config.toml
num_key_value_heads = 5
intermediate_size = 1280
rope_fraction = 0.5
init_std_up = 0.0232
beta1 = 0.95
warmup_steps = 200
schedule = "cos"
MLP neurons of a small language model. Each row is named by its layer, matrix (down: output weights) and neuron, and shows model dimensions 48-143. Each number is 50 + 12 x the weight over its row's rms, rounded and kept within 0 to 99.
After each neuron's rows, "fires before" lists the tokens most often just after its 100 highest values on Wikipedia text that the model never trained on. A number after a token or word is its count.

L7.down295:43 76 57 52 55 61 47 34 40 47 44 53 66 47 50 50 39 33 73 48 59 61 68 48 83 44 37 49 49 41 71 49 55 80 47 52 33 33 53 50 67 50 36 39 47 65 43 53 29 67 48 55 58 64 41 53 67 44 45 63 52 47 44 45 52 62 46 73 38 66 49 53 58 46 50 36 44 37 57 38 48 45 46 59 58 57 56 44 31 62 78 53 47 54 57 41
fires before: "- " 64, "\n\n" 15

L8.down112:46 70 64 33 42 56 48 62 68 37 65 21 46 48 65 50 56 62 51 36 32 60 49 58 47 55 43 52 35 79 50 46 52 48 65 48 50 59 29 52 47 56 49 61 64 67 69 56 66 37 50 49 64 45 82 35 69 52 55 49 76 30 49 51 65 46 59 41 44 33 63 44 53 44 24 50 32 52 51 48 64 53 35 75 32 61 40 34 36 56 50 55 48 43 51 39
fires before: "| " 30, "|" 12, "an " 6, "(" 5

L12.down203:59 57 48 36 61 53 71 44 46 64 36 71 59 42 53 53 55 41 37 68 66 30 43 49 62 64 47 58 45 51 68 39 60 51 46 70 54 39 63 50 49 45 41 41 27 63 48 63 57 51 43 46 77 79 64 25 53 42 43 58 49 49 55 60 47 28 76 52 64 78 46 49 68 50 50 48 40 49 47 62 38 55 55 43 41 71 73 62 49 54 30 37 45 61 32 45
fires before: ", " 31, ". " 16, "\n" 6, "-" 6, "'" 6, "." 5

L7.down791:40 40 42 54 52 43 53 46 47 39 39 57 53 38 53 39 61 17 46 68 51 61 53 58 37 44 38 45 46 54 63 71 42 76 46 67 52 59 55 53 76 81 59 44 52 30 38 42 38 70 51 54 57 54 56 33 57 31 62 45 46 59 47 84 47 51 67 51 67 42 42 46 59 62 45 57 38 64 54 54 44 21 51 32 40 54 45 49 43 32 30 53 52 50 47 37
fires before: ", " 30, ". " 23, "." 8, "\n\n" 4, ") " 4

L8.down693:57 31 28 35 56 58 57 34 44 44 57 38 40 51 48 49 53 54 41 69 65 52 50 40 50 77 51 43 67 58 69 62 36 48 73 22 48 68 62 77 47 41 42 23 48 57 67 65 49 75 54 68 44 61 55 61 40 37 56 53 26 31 65 57 47 54 63 68 50 61 51 31 52 52 37 48 56 42 26 54 51 34 48 51 21 63 50 57 38 44 59 42 57 40 36 81
fires before: "==" 44, "of " 8, "% " 8, "and " 6, "in " 4

L16.down981:55 65 48 49 52 70 52 49 53 56 32 49 67 68 57 49 44 47 49 55 35 61 66 62 52 41 40 99 38 56 69 33 58 57 45 59 70 38 36 39 45 52 62 28 52 54 42 42 69 48 50 59 73 47 54 40 57 22 66 44 51 40 36 61 45 42 49 61 38 56 60 47 43 56 30 42 58 45 56 43 37 59 41 62 54 42 67 41 42 58 65 51 81 48 80 53
fires before: "a " 25, "the " 21, "well " 5

L14.down857:56 40 53 26 48 44 53 61 60 27 65 70 47 58 43 58 31 19 57 58 54 49 65 35 47 54 38 53 32 51 36 57 52 56 44 30 60 57 52 46 55 54 25 54 46 42 60 55 60 53 60 66 44 44 49 52 54 61 42 48 31 41 51 48 53 64 37 46 68 45 44 38 39 52 31 30 52 49 58 56 31 43 56 63 56 39 70 44 60 46 58 60 35 52 48 41
fires before: "\n" 65, "\n\n" 27, "| " 8

L14.down180:34 38 62 30 52 64 58 63 39 53 62 54 53 46 51 53 49 36 53 23 65 61 38 24 57 41 69 58 55 40 31 40 55 50 57 59 60 62 45 31 50 47 37 38 56 65 37 81 41 50 30 65 51 65 52 30 41 53 27 35 64 39 46 48 48 59 50 73 53 76 44 45 37 44 52 54 40 68 40 49 50 41 61 53 38 62 81 60 46 51 53 26 43 72 54 58
fires before: "\n" 53, "\n\n" 33, "ision " 4

L8.down40:44 22 54 38 35 39 40 45 39 46 57 62 58 84 49 29 29 49 36 58 65 36 53 56 49 52 60 45 27 58 41 63 40 32 44 53 49 50 43 51 54 24 52 60 65 62 44 52 57 65 49 47 39 33 57 45 68 55 35 34 46 56 59 34 50 57 57 41 54 59 56 40 59 46 37 56 61 59 57 29 50 66 49 56 43 50 45 61 38 35 61 76 56 42 46 32
fires before: "\n" 32, "\n\n" 12, ", " 11, "==" 7

L7.down79:67 48 50 42 46 66 63 36 64 19 62 55 63 35 67 32 44 54 61 55 37 65 38 54 51 28 39 59 52 33 52 40 45 49 39 32 62 48 63 52 41 53 24 48 42 76 30 33 51 54 54 25 36 56 56 39 46 49 33 64 55 52 47 56 76 51 69 74 46 66 32 44 70 27 39 51 35 49 58 55 37 50 51 44 53 41 71 37 59 49 55 60 55 57 55 49
fires before: ", " 15, ". " 10, "." 8, "s " 7, ": " 5, "C " 5

L8.down223:28 61 51 58 47 32 61 38 41 49 47 58 60 51 59 61 62 25 35 54 57 36 61 55 54 41 47 41 76 35 35 40 50 60 43 52 45 57 47 45 69 44 52 51 65 53 32 49 63 48 35 34 52 62 63 69 49 29 42 44 34 41 35 27 44 48 70 79 54 38 43 77 53 43 49 72 40 70 27 75 42 26 35 41 48 31 43 62 36 35 49 77 43 52 60 49
fires before: ", " 32, ". " 22, "." 14, "'" 9, "\n" 4, ")" 4

L16.down274:55 57 69 65 48 50 38 46 31 64 56 62 65 37 57 57 48 41 41 48 26 49 39 41 46 63 48 67 19 49 59 68 41 25 47 73 62 21 67 53 57 53 66 51 77 80 26 35 56 31 28 46 58 52 32 42 43 35 55 53 39 70 41 65 84 37 39 57 59 49 58 75 67 61 48 43 31 41 54 61 68 59 44 70 53 39 53 60 38 37 46 36 53 57 31 66
fires before: "\n" 21, "and " 15, ", " 11, "(" 6, "\n\n" 6, "who " 6

L7.down880:59 48 62 53 58 54 40 54 63 46 63 70 58 32 53 54 44 42 38 67 50 37 36 56 46 49 38 75 61 56 48 46 29 39 44 51 57 46 51 62 53 44 65 52 49 74 48 45 46 51 37 48 56 64 44 60 44 26 47 49 61 36 37 40 41 45 55 67 60 36 57 41 60 48 54 42 54 66 72 59 40 56 52 45 53 62 68 56 33 61 32 54 70 30 32 47
fires before: "\n" 38, "- " 15, "\n\n" 14, "of " 4, ". " 4

L16.down461:48 54 36 47 46 38 65 63 21 41 76 17 66 39 38 54 32 42 67 71 68 34 47 48 52 42 45 49 52 43 64 37 76 51 43 35 48 36 51 45 48 62 62 43 67 53 56 51 54 41 71 70 40 64 42 28 58 41 44 41 67 62 38 53 50 68 71 63 48 39 51 55 55 55 28 45 52 46 40 58 46 48 64 45 50 39 56 39 42 70 56 50 55 67 50 35
fires before: "). " 17, "\n" 16, "| " 9, ")" 7, ": " 7, "– " 4

L8.down113:34 50 44 47 62 54 54 30 32 27 55 34 46 40 38 51 41 79 36 69 62 38 51 43 32 46 61 58 50 49 62 38 58 61 45 36 55 55 28 29 60 56 40 50 89 47 51 53 59 29 55 58 61 30 41 42 62 65 46 47 69 35 35 45 26 66 50 39 61 52 42 59 58 47 69 48 51 38 41 57 43 38 44 39 30 49 67 51 41 61 49 25 52 55 52 39
fires before: "of " 41, "in " 5, "that " 5, "to " 4, "for " 4

L14.down1066:64 49 43 53 28 60 44 52 61 55 47 55 48 37 57 53 58 39 48 61 46 52 55 52 61 67 45 45 35 47 45 53 42 32 44 47 65 80 56 57 52 41 48 53 61 62 41 52 57 53 39 54 55 57 57 27 21 56 69 63 59 48 31 29 36 66 38 77 55 29 70 48 56 48 53 47 58 50 64 71 48 56 48 29 44 35 53 70 51 39 51 43 57 52 43 43
fires before: "\n" 33, ": " 27, "\n\n" 14

L14.down820:68 66 61 32 32 46 55 53 49 30 52 44 38 40 35 46 53 58 42 34 62 53 60 52 41 42 65 47 62 48 45 44 42 56 52 35 40 77 28 43 48 60 58 51 42 52 42 55 63 61 57 58 61 55 65 61 56 55 66 42 39 14 61 70 43 57 52 48 67 65 57 45 48 52 56 59 70 32 60 49 51 51 52 47 59 32 43 30 36 48 39 37 65 53 40 53
fires before: "\n" 39, "| " 38, "\n\n" 13, "- " 9

L14.down1256:65 37 58 35 35 60 69 41 54 27 68 31 57 46 46 55 47 55 43 46 66 56 60 44 56 45 68 29 66 41 56 30 35 49 44 53 40 38 65 50 46 44 49 48 51 60 47 71 42 52 54 70 48 47 50 49 59 51 55 41 50 41 35 57 30 58 52 43 63 45 71 46 75 44 44 44 72 47 62 61 37 54 46 52 63 52 61 52 39 55 45 74 43 62 62 91
fires before: "\n" 62, "\n\n" 27

L12.down396:37 53 40 40 51 35 44 50 61 59 55 38 31 57 60 28 52 49 51 59 43 56 43 69 57 39 41 69 46 59 46 60 62 41 52 49 50 50 45 51 57 63 55 25 47 73 38 34 57 51 37 60 45 59 42 37 41 52 60 53 62 43 54 48 36 49 60 71 25 26 56 41 48 51 61 36 64 49 53 41 41 61 35 73 52 53 71 40 55 35 56 62 45 49 40 34
fires before: "| " 42, "(" 7, "y " 6, "|" 5, "th" 5

L7.down677:46 43 58 42 47 53 67 50 35 47 48 52 32 36 53 60 44 49 35 70 60 46 41 52 55 57 54 48 50 66 54 43 70 37 49 51 64 48 54 35 32 48 53 49 69 66 69 62 48 65 63 47 33 60 62 42 53 41 59 72 42 45 40 39 64 68 39 60 39 38 43 50 48 56 62 30 55 50 51 39 51 54 48 41 53 51 49 39 51 50 48 35 74 54 42 52
fires before: "\n" 41, "/ " 8, "Vol" 4, "| " 4

L12.down256:65 44 26 23 71 65 66 62 36 45 51 44 61 58 38 37 48 57 49 61 60 53 58 57 59 41 54 52 53 35 24 41 62 55 56 52 52 56 49 46 54 48 53 48 46 63 41 49 41 56 49 66 56 58 57 50 42 38 54 54 55 41 42 59 52 43 46 52 77 25 45 43 57 55 55 52 51 56 68 55 35 54 75 57 50 44 54 38 62 49 36 40 61 43 41 63
fires before: "\n" 60, "\n\n" 32

L16.down36:42 53 66 32 54 55 43 58 67 52 62 36 56 48 74 31 48 38 43 45 70 51 54 41 55 46 55 35 57 69 40 52 65 49 40 47 50 63 32 43 34 41 51 66 41 64 34 71 65 50 28 67 44 57 52 47 42 61 49 43 60 48 34 47 14 59 52 67 55 52 56 42 62 33 75 43 57 37 61 38 44 67 35 69 26 61 44 39 36 45 39 66 48 55 47 46
fires before: "| " 45, "The " 11, "This " 6, "- " 4

L7.down1195:67 52 42 57 54 57 61 47 55 58 50 49 59 57 63 65 45 53 53 56 66 55 46 41 43 52 64 38 50 62 38 59 35 28 39 36 53 29 48 46 35 54 36 49 66 57 72 50 45 41 49 43 47 66 66 33 40 33 50 46 29 35 41 43 33 49 46 58 66 35 65 31 46 38 42 51 29 37 63 55 35 35 50 43 70 61 71 56 51 52 40 29 62 49 20 46
fires before: "\n\n" 27, "s " 21, "\n" 20, "em " 5, "ve " 5

L14.down530:62 55 53 52 60 35 28 77 70 44 69 37 51 52 48 41 44 58 31 35 36 58 36 52 56 51 45 59 54 53 48 62 36 48 48 54 47 74 27 54 49 40 29 44 56 47 66 69 60 42 48 44 34 49 71 56 50 62 50 60 29 60 52 61 77 59 53 66 39 72 49 37 56 42 33 48 34 48 65 65 35 60 72 08 30 78 46 55 52 32 71 44 37 56 51 28
fires before: "\n" 39, "\n\n" 27, "| " 24, "- " 5

L14.down1246:51 45 54 28 52 57 51 49 24 52 49 37 44 52 34 39 51 55 43 57 42 54 58 46 48 58 54 46 38 31 68 42 46 52 40 45 43 59 57 57 35 44 63 66 54 53 55 39 49 55 43 83 49 74 58 33 73 38 39 38 61 44 34 54 38 56 45 40 49 47 49 39 62 42 50 36 55 55 46 52 57 42 54 25 51 56 57 61 40 58 49 63 34 38 38 54
fires before: "the " 28, "a " 9, "that " 7, "in " 7, "to " 7

L7.down860:32 59 48 45 64 38 48 59 55 61 64 47 55 47 65 45 54 43 67 51 39 60 47 44 54 60 52 55 61 62 62 54 43 58 51 64 53 38 59 56 67 45 55 41 54 35 45 51 41 37 46 41 49 38 40 43 62 38 51 71 64 35 47 51 52 47 29 26 60 38 58 48 57 69 20 52 39 32 36 75 64 65 43 36 26 51 35 55 32 56 41 77 62 63 52 36
fires before: "| " 50, "|" 8

L14.down679:74 26 26 52 51 47 45 40 32 39 35 62 40 51 63 72 48 45 58 46 61 48 34 57 22 61 33 65 43 55 50 63 75 30 34 27 58 42 70 44 56 54 28 52 75 64 52 48 42 54 68 54 42 37 15 29 51 47 55 39 44 44 51 41 48 72 57 46 49 23 53 53 45 59 44 35 48 49 63 53 52 61 60 28 62 37 53 61 53 52 48 36 44 40 35 70
fires before: "(" 29, ": " 25, "| " 8, "/ " 5

L7.down1158:38 42 48 52 53 40 59 56 53 42 69 49 42 55 49 51 41 36 38 23 55 58 54 76 46 61 51 32 40 55 70 40 38 41 44 62 45 42 58 50 32 29 65 55 51 46 61 44 51 61 54 57 51 35 59 63 38 51 58 42 58 51 53 37 39 62 42 64 77 59 42 50 69 41 49 49 26 45 60 49 43 52 33 54 50 40 62 54 31 30 55 67 66 60 35 55
fires before: "| " 32, "- " 11, "===" 8, "=== " 4

L16.down23:51 43 55 54 56 32 50 40 46 72 54 61 46 33 55 48 49 20 52 55 59 43 55 54 50 46 19 65 49 64 66 43 40 49 48 59 69 64 53 49 39 31 26 38 28 46 61 51 74 67 70 58 44 56 56 41 52 51 44 56 45 60 53 46 18 82 41 67 66 47 55 47 47 57 58 46 57 47 57 36 56 57 39 56 40 37 65 36 39 32 56 58 50 70 56 51
fires before: "|" 40, "| " 31, "." 14

L8.down705:53 51 62 61 63 56 41 46 33 75 52 51 49 44 41 39 68 62 63 47 39 47 66 55 65 56 58 51 55 36 52 41 43 42 47 40 33 45 32 26 70 45 30 54 38 47 44 45 59 46 38 56 53 64 29 54 46 33 61 68 71 48 60 61 43 47 52 37 49 63 53 52 68 41 62 36 34 55 51 22 71 41 47 48 26 74 59 45 64 48 40 53 82 33 50 53
fires before: "\n" 74, "Fame" 4

L16.down246:48 43 52 24 33 73 63 68 51 47 35 31 34 70 48 39 55 60 48 61 62 61 66 48 51 37 41 34 34 44 47 53 49 51 62 37 46 52 57 50 73 55 44 41 46 58 33 56 73 46 48 39 60 63 43 50 47 35 31 45 43 42 35 40 83 49 46 77 53 77 46 43 68 46 61 69 47 39 36 49 44 58 56 45 69 52 71 43 61 38 61 51 67 43 48 47
fires before: "s " 25, ", " 19, "." 9, ". " 4

L12.down1:30 36 48 37 77 55 51 24 60 64 19 70 51 45 55 68 50 41 53 63 45 60 32 62 53 56 67 45 53 73 53 59 53 67 66 56 39 68 40 47 42 49 63 46 49 62 39 51 48 75 55 38 65 45 41 50 71 52 54 42 30 49 50 44 58 29 57 58 42 51 30 42 58 40 48 53 52 60 36 59 68 60 59 41 46 37 58 57 44 29 55 25 43 57 34 50
fires before: ", " 17, ". " 13, "of " 7, "." 7, "in " 6, "and " 6

L7.down901:54 55 49 39 57 48 42 51 33 38 39 50 46 63 18 59 38 39 54 52 50 37 36 70 44 19 58 41 66 44 59 33 48 40 47 58 57 72 65 43 77 42 32 59 81 40 71 29 62 56 56 41 43 56 27 50 52 34 40 72 47 60 53 32 47 77 49 63 66 37 38 49 58 68 50 69 53 67 29 74 47 57 57 50 33 73 41 43 41 46 41 23 67 45 61 51
fires before: "\n\n" 52, "==" 11

L8.down686:57 44 70 58 58 22 41 35 44 36 31 45 35 74 40 55 61 34 36 61 53 66 29 54 63 31 39 58 49 51 61 46 43 68 57 33 54 61 69 49 64 40 36 55 62 67 56 52 64 43 44 52 40 56 71 37 59 44 24 69 49 50 36 23 65 48 45 60 51 44 62 30 40 49 35 46 32 35 50 68 55 57 63 52 58 45 86 26 55 51 49 59 33 50 64 25
fires before: ", " 17, "\n" 16, "by" 7, "(" 7, "." 5, "der " 5

L14.down407:44 58 45 55 50 40 34 51 49 58 58 49 65 40 54 45 55 34 65 59 56 40 48 48 59 52 70 50 62 69 60 58 28 41 58 34 46 44 42 31 40 48 52 47 61 52 50 84 62 71 60 63 43 39 53 64 45 55 58 35 39 32 55 49 37 56 61 47 50 35 56 62 56 62 21 65 51 29 43 63 52 50 57 43 30 54 26 45 32 26 49 46 53 56 45 39
fires before: "\n" 55, "| " 22, "\n\n" 22

L12.down134:45 42 44 65 60 35 54 58 48 53 34 66 48 23 55 61 48 61 34 42 50 57 67 39 47 42 48 49 56 66 48 55 63 51 46 40 56 60 55 61 53 54 51 45 31 39 67 60 56 58 56 60 54 61 63 56 33 59 45 50 42 43 76 43 46 51 47 40 29 44 66 46 40 55 42 35 32 57 55 24 45 54 67 48 08 56 46 58 52 54 69 69 40 60 49 30
fires before: ", " 32, ". " 15, "." 9, "\n\n" 4

L12.down413:29 35 47 49 58 42 46 50 44 64 47 51 47 68 42 62 47 63 34 46 53 63 60 57 60 35 72 56 51 63 33 42 48 48 30 42 32 51 39 39 43 46 26 72 50 52 62 58 50 40 72 50 30 52 57 60 46 50 36 53 75 51 45 32 64 42 55 46 49 55 49 42 47 34 55 43 36 58 52 38 73 72 58 50 40 64 59 62 58 28 64 56 39 52 47 46
fires before: "\n" 70, "\n\n" 30

L12.down527:44 45 55 46 49 43 63 44 45 48 61 28 52 52 48 48 23 45 47 65 58 36 45 63 49 20 44 62 50 70 67 51 34 53 38 48 39 53 35 45 66 55 31 65 66 34 34 49 45 53 58 41 52 43 40 48 50 48 39 52 51 63 55 49 52 55 38 71 55 47 44 50 54 65 69 37 40 52 32 43 50 29 42 33 38 54 48 56 56 58 39 52 64 48 52 35
fires before: "\n" 65, "\n\n" 32

L10.down1102:56 52 61 53 71 83 45 44 52 54 39 55 49 44 54 36 46 43 67 51 62 54 25 42 71 40 52 66 49 47 50 73 48 68 37 35 65 61 49 61 46 49 59 54 36 38 29 46 33 58 35 67 59 38 45 63 73 70 58 43 40 57 40 40 57 37 40 69 47 24 68 42 37 50 55 41 71 52 49 55 64 69 64 38 72 53 54 63 26 34 41 44 59 38 44 49
fires before: "| " 40, ": " 31, "(" 6

L7.down37:53 50 43 50 50 58 63 44 44 59 54 17 59 30 19 51 60 59 51 72 30 46 57 60 60 27 82 52 58 51 38 42 52 47 55 55 19 48 48 53 70 37 56 31 38 47 50 34 69 55 44 40 65 77 46 52 44 55 50 60 49 50 49 52 57 48 57 60 47 55 59 53 51 37 70 46 69 37 34 56 46 61 68 47 51 41 56 46 30 52 47 51 63 66 60 54
fires before: "==" 35, "War " 5, "also" 5, "″" 5, "G" 5

L12.down261:49 50 54 60 26 62 40 60 65 43 49 35 44 49 57 46 28 32 45 34 50 57 37 56 45 50 39 50 50 43 51 65 39 22 82 47 47 60 40 49 31 42 57 34 56 39 60 68 41 60 37 62 51 56 47 42 63 58 66 24 38 55 30 37 34 45 46 77 43 41 62 39 58 47 21 46 51 61 60 63 35 71 53 38 58 56 72 54 32 60 43 47 48 37 47 42
fires before: "\n" 71, "\n\n" 29

L12.down228:53 43 42 21 35 53 30 42 64 50 41 64 36 54 45 48 56 55 55 44 47 51 33 27 59 32 51 65 66 59 33 49 49 45 38 44 47 64 51 58 42 41 57 48 38 51 37 56 61 60 37 56 65 40 43 58 27 45 61 48 39 45 56 41 40 61 31 45 57 52 55 31 35 43 65 33 70 44 36 39 23 40 33 51 46 71 59 58 40 56 60 54 51 36 38 48
fires before: "| " 67, ") " 8, "(" 5, ": " 4

L8.down553:23 39 51 65 49 61 33 60 40 61 56 55 52 53 32 74 45 40 47 63 72 74 53 49 52 41 32 45 59 51 44 48 65 37 76 39 41 63 62 28 54 58 48 57 69 50 36 71 62 46 43 58 62 42 42 37 44 51 48 41 40 68 37 51 40 37 57 69 52 31 61 53 70 62 53 65 18 47 33 55 54 63 64 43 61 57 55 54 49 43 40 50 31 38 43 62
fires before: "\n\n" 70, ", " 10, "\n" 7, "." 4

L16.down608:66 56 49 51 63 50 65 56 52 50 42 85 27 46 70 38 34 51 56 64 53 57 39 51 63 66 42 44 68 27 43 55 55 42 21 32 59 52 56 48 53 58 36 32 37 71 31 58 57 46 54 45 63 49 45 50 62 55 46 51 47 52 51 49 56 41 53 50 74 66 59 50 61 45 57 28 47 52 54 54 47 69 32 66 64 52 72 53 48 42 42 51 32 41 57 51
fires before: ", " 30, ". " 12, "." 11, "\n" 5, "-" 5

L7.down940:39 63 35 54 64 63 38 23 23 37 47 61 41 57 64 48 44 32 52 67 67 48 54 41 39 45 42 58 48 48 56 45 27 54 36 60 50 59 48 43 54 65 45 39 44 49 60 36 50 42 35 69 70 41 50 46 45 44 57 31 55 58 73 39 63 68 71 64 61 51 66 51 76 36 48 55 36 47 57 45 61 59 40 75 56 47 63 45 33 38 36 53 36 67 63 36
fires before: ", " 25, ". " 12, "." 11, "\n\n" 10, "'" 6, "\n" 4

L8.down596:48 59 53 43 47 51 60 52 31 41 65 34 44 70 49 45 49 38 41 55 57 42 53 71 51 43 50 48 67 44 21 54 49 47 74 42 44 47 39 44 53 52 25 52 75 58 67 46 50 40 39 69 36 44 41 53 60 57 61 50 44 53 46 42 57 34 54 48 48 46 55 40 66 71 23 57 57 62 49 50 68 61 45 54 58 64 64 58 58 62 57 65 62 53 52 51
fires before: "\n" 72, "===" 7, "==" 7

L7.down531:46 38 61 53 49 63 52 54 41 59 73 15 61 57 50 27 48 56 66 38 43 46 43 71 45 40 71 50 41 46 55 50 37 72 48 46 40 45 44 57 41 35 53 53 62 37 47 31 58 46 46 59 56 38 29 59 35 78 36 23 55 54 75 38 32 57 60 46 48 42 50 50 50 43 64 64 44 57 52 54 28 47 68 36 33 58 50 52 53 55 32 53 55 66 63 43
fires before: "\n" 19, "\n\n" 16, "==" 7, "It " 6, "a " 6, "The " 5

L7.down337:48 40 51 54 72 58 42 44 57 70 58 63 91 50 66 51 52 53 49 53 73 49 48 40 39 44 46 42 49 33 39 44 47 45 52 49 55 54 57 58 51 63 31 41 70 68 33 84 37 30 45 38 63 58 52 59 51 50 34 53 44 61 75 70 90 35 45 67 51 39 40 61 55 57 62 64 52 22 32 66 31 42 32 56 35 52 57 60 44 40 57 54 53 42 45 61
fires before: ", " 22, ". " 19, "\n" 13, ": " 8, "' " 7, "." 4

L8.down792:58 47 37 62 31 68 53 16 42 40 38 37 89 50 50 37 29 42 71 57 48 78 65 49 60 40 41 62 27 41 58 72 58 53 19 39 51 35 49 63 34 56 48 52 49 57 41 43 66 44 20 53 43 54 38 44 64 46 49 49 27 63 64 62 40 48 62 64 30 78 40 46 47 30 62 51 54 43 56 45 22 61 52 55 51 47 34 61 52 48 50 52 49 37 33 58
fires before: ", " 28, ". " 19, "." 11

L8.down287:60 38 50 85 30 43 56 52 47 42 56 58 30 38 38 40 51 41 36 46 39 54 52 54 58 42 75 49 49 54 51 41 53 43 46 29 49 58 30 48 42 52 50 52 58 48 55 42 52 42 84 51 48 58 46 57 40 59 40 56 39 61 45 75 57 45 66 55 42 52 45 50 33 51 65 58 57 63 45 62 88 50 63 56 58 50 37 64 30 25 43 48 55 49 42 46
fires before: "\n" 64, "by" 14, "\n\n" 10

L8.down1017:48 70 41 54 60 57 47 34 52 41 58 57 50 57 61 47 39 69 63 62 53 72 73 44 42 55 69 52 54 44 55 45 68 45 49 42 67 34 41 39 65 49 45 37 69 41 70 44 48 67 59 48 66 64 52 38 49 50 44 41 49 32 28 30 55 48 31 59 56 34 71 63 38 62 32 70 64 59 53 59 29 58 57 71 46 48 60 55 40 51 54 47 56 27 50 49
fires before: "of " 22, "as " 16, "the " 14, "in " 6

L10.down263:61 41 54 48 41 41 48 70 52 58 45 33 30 58 31 39 53 39 42 40 43 61 39 39 40 56 61 31 49 45 59 65 49 46 54 55 27 65 40 53 58 57 46 48 26 54 44 62 62 33 47 47 56 66 34 54 42 61 44 31 76 51 49 58 28 66 41 56 49 72 44 38 57 48 52 61 67 51 24 67 34 57 31 40 55 77 39 61 35 55 48 57 55 43 41 62
fires before: "| " 47, "." 19, ") " 4

L14.down13:47 63 58 63 54 63 52 62 53 53 43 64 60 37 53 40 58 44 58 75 65 63 41 48 31 66 52 54 51 60 52 49 61 53 35 50 73 41 55 78 43 34 42 30 46 34 35 34 59 53 38 52 41 38 58 33 70 34 62 52 60 43 60 60 47 51 63 44 34 25 55 47 59 50 54 50 53 41 62 66 62 47 56 47 50 42 41 36 46 48 29 43 47 59 24 45
fires before: "| " 32, "13" 9, "(" 7, "14" 4, "2" 4, "es" 4

L12.down836:37 84 26 37 63 55 57 56 41 11 63 57 62 59 33 47 51 47 34 59 55 50 69 42 63 36 58 38 62 46 74 44 33 50 54 44 39 70 35 34 46 43 66 58 53 50 49 66 43 41 39 56 54 51 50 47 57 53 72 39 59 68 54 56 43 58 29 49 62 70 62 54 52 40 45 38 70 30 46 55 32 47 36 52 54 49 74 70 54 60 51 54 40 51 54 68
fires before: "\n" 37, "\n\n" 17, "(" 10, "a " 4

L12.down1256:47 39 73 57 23 59 47 50 52 41 65 45 68 48 57 65 57 49 54 59 70 47 60 39 41 47 64 62 52 49 37 53 45 77 41 56 60 60 57 41 57 54 53 40 78 52 51 75 28 82 32 47 40 55 39 77 55 41 37 40 39 55 52 37 26 54 41 79 53 50 54 32 50 62 59 53 48 53 63 87 45 42 48 53 29 61 70 49 43 54 54 82 42 30 70 57
fires before: "\n" 50, "\n\n" 28, ", " 5, ". " 4

L7.down272:50 62 31 26 55 82 56 36 37 40 49 66 65 47 56 38 49 44 53 62 77 60 53 47 77 33 48 62 43 51 56 38 34 61 53 47 51 47 35 50 61 57 38 27 58 60 55 58 49 58 43 62 66 73 58 55 49 55 36 47 44 14 25 55 55 53 42 71 44 58 45 49 44 42 54 63 55 55 52 37 29 32 61 52 66 55 67 66 49 62 64 42 57 47 55 45
fires before: "\n\n" 95, "\n" 5

L14.down929:54 30 58 60 45 17 56 72 56 32 51 44 51 44 40 49 47 32 63 41 46 30 65 31 23 52 76 48 61 75 52 75 53 34 61 56 55 69 75 45 52 45 45 39 63 40 51 64 51 78 55 70 66 74 48 46 52 46 27 52 39 52 58 58 29 75 53 54 55 51 73 36 85 46 53 50 64 42 43 36 54 65 50 34 49 52 48 55 51 31 42 51 58 58 38 39
fires before: "\n" 48, "\n\n" 25, "| " 23, "- " 4

L16.down17:74 52 46 60 36 43 64 37 53 24 48 34 45 53 48 51 59 59 58 36 57 31 46 74 60 59 25 57 35 38 54 44 67 58 58 51 54 64 21 45 47 35 36 63 54 57 29 37 37 48 39 56 67 70 23 58 24 38 42 55 37 55 49 59 56 51 64 66 48 50 35 55 27 48 59 53 43 35 56 69 35 70 60 56 57 29 49 31 54 42 45 43 65 80 41 43
fires before: ", " 19, ". " 19, "." 12

L7.down732:49 67 52 50 57 44 63 47 35 44 60 42 54 56 47 29 73 45 59 47 70 29 58 41 46 53 52 36 66 29 60 37 27 50 71 31 34 46 45 47 77 40 36 57 58 54 43 61 34 56 48 56 38 40 53 59 58 50 56 44 50 59 35 54 54 55 39 68 54 36 45 47 44 49 58 53 40 62 37 59 75 69 49 63 50 56 50 68 36 43 31 40 37 44 49 63
fires before: "==" 37, "in " 9, "from " 8